From a checkpoint of a small transformer trained on Wikipedia: MLP 1344 SwiGLU.
MLP neurons of a small language model. Each row is named by its layer, matrix (gate and up: input weights; down: output weights) and neuron, and shows model dimensions 112-303. Each number is 128 + 32 x the weight over its row's rms, rounded and kept within 0 to 255. Numbers have three digits each. A neuron's up and down rows have the sign that makes its largest values positive.
Before each neuron's rows, "fires after" lists the tokens most often just before its 100 highest values on Wikipedia text that the model never trained on.

fires after: " and", " that", " the", " an", " as"
L6.gate597:121144141176176168127128131094125088108151159169150135129121116093148134165138127134137054043162137118106115098167092175135161093183103078184107155159165072080143105105123168098151164158130124085186136177139142146248151120158117157146173129178146133146174116208085128122123166069162084120117142098151092119125129165111151121111179083169054156139133121112038113134164105171115140231120155161201153063090130131098131142148067145140093107121131130144073121155153141150137169117154100088100143161088126152096112148146101082127162118157155134158122133098158153104110145133129180114
L6.up597:119078151097203159078091108100147134075106101154127183121096142100160101113215079122114073114119124170122145160179115101094160154207192104117115116114185094114158125129196163130171115154129094133115137068096193147160070136103176134097203145125141124163122120128111122136125145093111145159102123106175130078133115110096170183132185120089167123112131145184163114179163145146048153129117168107163141194138154101150128109124176135103103063157166136097067124142136189129143139116173126123147123136155113099149167174070093126153117119120086175173120109144148205094084124114131078065
L6.down597:156127126150131150131131089110068150071131149114150134165117062133149164129172077157153153123079116116065075146141141110100166115144147089165090123140138127138158177149155152152144128162102085142076122130115106179118071148169147076108123146100138148154161141083177133125178164123150097214181169108081155167128108053149092115136119127191161140106120130089163077136136084057096155119114107127171181098075178147123200071168138168121108100137153157153150170121127118079101111120157127099184138101154105109102140181169137118215164165127110152145157137189176149118153196171203127111

fires after: "-", " (", " name", " the"
L4.gate1290:136129082145130143139116092159146142142164177113137079156100094142154092073163151119108096048140128128106094133184130123120164077107124081189143166160158160134126160180114115136086132139100066113090044133158129158174134140097122227090119103151148088151134197066026124129136091080129133070141131133132148097127140087115134054165182162153153086100099126082133117068109096150150134093138109110045171120178124152099137130119130179147067125159139119111131136151161177155145141075159130113142128132150131141103152140156134150192099049208153156039070135137153140126163102101099130124
L4.up1290:169140110131096142143092126063197072136101171144121149105153097119185147125110042158114089121117158086109154149171125149106102125093173150153162114122075077128110100122115129159038134135153084167120123086139118198116096109117070118113097082125117125132083067161175115152126132124192107151101147146139120138141133115150105110151087139129127108070127182166134123124117130156181167115084084067166113135087098169123116139127158184217191065110120112167108127176101141159112114208136166118123115126195069138119209095096088108111105072137100128131148102170143107147092194148160150059
L4.down1290:139164117109111153124087117131127089082138124104178139073159154145107120110096104140189188117137144060132094144109180060150120125177086134181115128100129127150138131118135129116073094163163115092117088162105097178109118132128142134074135110149153189137156078124124113146077100167117072163095129116131108189135146111163144145135086146159137165105085103097134094108145176119081139132151079076123146100153079128150130213078153127206163072120112069129140144143135153131150133113122117079100098149156127121192144108145129142117121126096135069144196192079160145159070076133162126205

fires after: " (", " \"", "-", "D", "—"
L4.gate612:166176058135111096097143177134083153149129122096113099115125107078156102136100159082104063177111156125134133123124082117126139168154136092144152120104188171110173152110116179068120146136116120161145069137082133130230160181140156168090120116118130086223172200071117101102127161111148124162111102082072154161140141087124115195113164145132174141157183104137145173112130136160151115132083113040144117153080107135114137113137073135149152112112153108104117138130161150148153083089108108095148115126194119158118115149165145100154134155060141122129055126162142126104140116144165117149
L4.up612:164100123107125152111133245106186107126088137181085169098151163130197114109088096102098073126133129122098155177149101140085118160171116104122151118145163118125154135071117100111062095139148123147173073139049105149120108116098119149042073095131068060127141147141138146090105160149155120185154076083107141120171108143062155155100117142082139120095137139150048151137177157173117157208145115141121090183152096074095115097157103137097140116140116099128126161082105137103150123093123110149121092121163139119125094102102085147103104147102129092129134112114056120113111112107132114100
L4.down612:126137079122090164150169103088123148128117105121057123108124177094118163155108136150159099125171126056125152171144066110120158154120142140116127131170181141051144165176139117072118111040138106080146138126136103111160149087146074077135099099175114096098130157136082154126111140130049186120149135163156185108067107147111138151125134100130144147089135135165163142136116142084146085154189082128104128132081123120049165099097130175116065120167156075117135113182169136135125112138117111089157129158155131127156152103068129124176089054149124163033140118102145128140121130099142147084

fires after: " a", "-", " an", "H", " in", " A"
L6.gate1012:103135135155141128074166140147123116093121123143110122129128150123171111172133148074120156119135102222138079097132128166119154092091164157132093113126198153136159126181176160098140140139090121148119112100057192118142069102177158119089184094145144104151149112093168129126108104136143084135138161109070116077176078125133110089136078104154187127127176197123152155134085125112111109129114122137152158187122190091126112165115136111091113189177138157145118128095183117151168088033108119090134121149113142146104144153095129114157127085095178155061146152102195152183123141112154082093
L6.up1012:163080121177126179165096186168111141129124169108113143125137192118174101125182146042141212136112111176069130116154144115123105158112138136152142129094143123113091057167075171144104083125169135136077122182116156161120099164117114088110132082163130129096113139166156109107160106061078147080104105089199140189139166144151104101163101122194153115113117126118146104138124148096108132122143146117170073127216155115110118160109144169083162095143147137098170095129167143115126053098139173095187141124174131164094104101097133151143130123122135117131143132174170163109130114141086126119
L6.down1012:103094096138144074121128105167098129126098130152090111100108110186097145149157164080081180077117135161110096162166159142112124158113134102116088140106141100106144134145137099122180122204191155129163101178169161169099102153157139084156119115118099098156098083119129172123115121130075087088109058113131100147099136119145085126142148067115128118133140145144081098165109146118146069139116144137152117149129098142133094127129133108098096151160085161142120110106084152101137203090156148059086132153161084120098129136143090121109205142168152043159147106047136090104165144089170122134

fires after: " well", "-", " (", " \"", " age"
L4.gate232:124166117127147116161128107148098139110095210099103106072134099120169068105174107119097144216151060193182084140190161136127132124097180150193191106120135137145161126123119090056093099147149069125147108148054134164143136189123170076098145133120124111154168103087109125105172114115132080074183098076090109132168138106172130188133104138125201147133122115090120122151129133177157141176179072061070072206146123120101169062124069123208185114117108168202139153096125109126148138172209129104106129148126165106107138150120155153163170147126118178136112095093136147147158096125104098070
L4.up232:128092148079194050126120103078146095148147132118179139079177193129071116120140096088128108095128127098126158119176102151104178130144090128160140109111128135122067064148168123130130186134169113090071070148172127131105125135166145128135105133072088142105144201080142166096177160127183126097126120067142185152191144096206200146090169083094127162110148121080143109137083071135135043135144106100147151109126081155168110092157117153137144118110176096135102163107117185139114140128149174174102108111121058110177117072126157156136156135129056154090136115156078117128101146122148107137
L4.down232:128168112096144131040092146127169135119112120093072162088169159190091181146132088133164165161104099163144132120125037120129121105140109151122062149088115096135163121119143112079130119085092062149110167174107133096129174162200115082083096173134096136142114173116108192179090175149160118120187146056139121131099151117153157109131119165129100114099062158058073184139131077121097174131111127125124158067153165165084157133171122064130169139180049063127124129151086106131130147074146101167160114123134081163072098116154164145085162141099074159121092161082245156172074125125160077180

fires after: " was", " were", " are", " is", " be"
L10.gate525:120177045159155131155141161102077122130145075150112102152115075118163121188106089076045094110122103122108162172119112159165136116152134153186108128125089152131140143115110162124130112121105227151139178168156117125121133192166117140134178148100176170140119124122160120094116102140135138086102138105056107098157147087102098182090108163116128130174129147125116150117140131139148116178127090155167130151204106170159119123089126143101167078159161147066116108113157172126145113106117118125111106097139119168130137075090190125143146116147128115092120108094104134135111140082142108122
L10.up525:183143080162093043158148103082100089142025158109114145135193207142072094088145144124139131120142120136083131076142158094194105130061146113083111195118141101118103134126085135125112087116114176103095148127094148144115126128123143109171177158160102103095106126118161141114091130101145123122094092143136119116098184100132128127123104157128144189108052096127111087109094150135157129162175184134128112170174106155128151092143163128149089107169124155137144115091053211052110141102114126086174087113144097126056124147147094148125140128148122155135130145066125180125158085181118120105
L10.down525:160115079139145132141140124171104144112146131130094073116157114136134183091130116106135167145123167091130173093112156126137085148149127136163151110189130125166136123108134141151122171168120133178130106169159076125104109095122147148140170146124151109154100121131104144119131138120154097212136092134091139149109155101124160157077181117198141170153166166167102153117161082126114069119056099116155076128118109136161124151117149125186128120104123152170147165132145104154150147156107161170112146169153072101182123127142108144122109162088184095141124073168145148137130142158133056112

fires after: " was", " is", " are", " were", " Stadium", " been"
L6.gate1231:115088041127075130101083123128149172119114112110151124092130115110103185152142097107100148091115150130099125107166106119157132164108078125102134137164117113077106131153188179131145060123131139093135133181155125122092110156146077135124195122127110091181130072128162175111118087140144095141157125177104165100148133148130132087120123137129132142143098128137171132134149100079089121127182106140149172114162155182107156107156129139172112115129125130115055143131128114112179076046208153130128165080097170100138138124126106097145187120164081110095142104079116128080121124151212131144
L6.up1231:117170144096081155150093133139143111117086159141145098134134139144071042154151123139111125089142159142084098129104115106124167151098167123094080147181153129128103121081127114098115087126120083179059158101148121145155128055118083123143138087148112128082076097096065083163162107091146123192102124161138133185136122161102161111199145125170118166099171134212118143129096141132133187141116138081087137084136110139068132183193121172161093061141123131156133099098068100158124129126073091157151098178121135121101096136139127083068113147091175185125139169151146158115109196112084165127
L6.down1231:178120132181111105144097123169157129168085105069123113155148123111182098129142119077171096139068067097156109174125143078096114128150111131129100119107157103083105135102161248155139123204111114096119198116150093115096134130152135075141077142107105179145100162132168048071118122093135116096155116102064151164112100102114111143112107141118104135129151114135092135132164158141192140083092116100183122100178080136108130054167131112173168170085151123123133106127162094091111081187109148117166137111185114142113146098155146167110142127147074125102183136080168104169141112144151176110

fires after: " was", " is", ")"
L13.gate161:082158100142119069085108186157126188098140154125098132118089145118171097172119124103131093201162070133133133092090137114175224109155112170081089122140151181116158158210187087125074123155054143146135107107140144141091165116148133143047108118158119087187149105106211158154159136105142165104168180125070115118134144113123038108103191129123150147165124107112154160129154152122116110213162121066137139109128124154164167076089140081166108121150146116156070107103101142145104080073117120147176103067091110118127173140109136127104128160142143108142146156134215117065123088137116123158
L13.up161:153178160116116082099176184144125097118104228134139127170119096128104175133121195129156139158107143162151109130059099093147146123080142094136095105172104149125127165176137122156110106140094147153114128089116116171125179160108162114129109151069071151151127124107163090168127088073107117135141147190094131079127144134101093149153135120151161154089159128126102108155133151115080131090183213045128138119159106164159111147138127122143074087090160083100164112125092183104146137109128107172133147120095168108154140098096111101102153154106154131113161137144145084108132152109148106109
L13.down161:175157089107178115117153107163133120138110180158116171102114173086086159115105177105162150161054197126090158123080180112114155151129121154151208068152099165143108104130176145171165135043118123112120097156092128188205080131122159126141079156102110140127108164099181149127170089098150104189092114158091123092161122143160143167097099102136102112127136128121057123135112130137133110118159157112103167139087123113134114180133160106124130126099110116113173139088160153104101190114112109104122105139112105094076114169087162152028134132133140150131173084071106111136098131080135144117

fires after: ",", "),", " is"
L9.gate71:092121072113183135178159172119133130108128106138110139123132142113170138077123165139128156124125082129125117188123080132069159172151070170098119112081118134116160151108141080042159108109082180153172104129139156102132167112140125138101111109091142158251119083107126213099167136054126161147131139151099127071154179102153142139108106130141132158138152097173159076147154153120164086172157130088179133093142115106113218152132105098098204114103160148089134106155180192176075124129161119131137135072114138120125115153104158129137168111164107141149122223105100146128120114078116116137
L9.up71:130110087155086104091161150116107132141110193185131137069152090092107085076144082138103115068121118140079125091148126157124134131140124082118143126126092148060154160126162104142110110119142165151117153100118128143059140150153129148124119126162110146088125120145127110132118144128104165085145123164156139177118123174118135077113103163145106115094157130094099144140115161120168088100153119088094132105132139069140065155151045117143054128150126107099090134013131143118102121109128079151160147149113069133099098111141102122177187090153160082131147141078132098141186072146096111102
L9.down71:162099128136111126141146097105113113127088152182160130149189163111163157160091080103135117094104187098179141142143127109143085147153130126138111096109135121120164060114095077181112173074090113137126136115121100155095118199117099131120126176142107117140100166103099191148099122093082169127138065175114088100171147112102096113159131141185160147123139152110174155083155156132168131128110083099116132133065075068084199147121127136138132154131158115060104109142115150136083134118128151132218092098116134146120110066203121138104104075121148125117153097182091098069144111125160135135

fires after: " a", " an", " as", "-"
L10.gate132:145161113113173093062150124101122114125120110104123076113119174080163060133122155134124114167140067150093119076161048158143113143154151127091147152179181080115118132138125116132132127177137154109097156161077141157175130159107168144109150089128121127135146167179140116121170129154140141160171112096107139134117096117199101139192149149134111088093153101126144115118125130159116154056095059092165159110148157076063154133130116131240116160142136163194088119059112092135136102091156097067042102142091126160061112122072178138181097149107162084068146170106125129080141080085109045155
L10.up132:174190125135072149160184133153135127136097132185084114155117173117107184139126139088132090150123067178106127129073126087120185115144093098130109155133063103117135147156111165108123067135112140084158136127104126110137135157142147155108153153092115123091126085134141180085142138086180131150130122096110119160101122123133197173086141125128134171135108136110088119159158125102094109157136103149050134143093180140122122073150109096149060065134163100162171085144101164131076121098104074134213128146163069134129113141102137167099114107129135096169107135135172160163149111074154111131
L10.down132:125157143140121137147124200145136151102149172139105145149136132129138187094146161145101130117110095146103172106148144146133193106176090092135151110127182116152113110150102137113079115027120214151173128156126151135191118144088152092129170160115134142133143084133178069142140110089131146181120153137100078190165122096090142156187074207130111144103147116153107106081174190116144160081142118151161106132130141093129183088160129148158078054073070111107150088108087120108097123158136052077155116102152155138082172152122157123147148156145088112145122098135122139118083149112104175081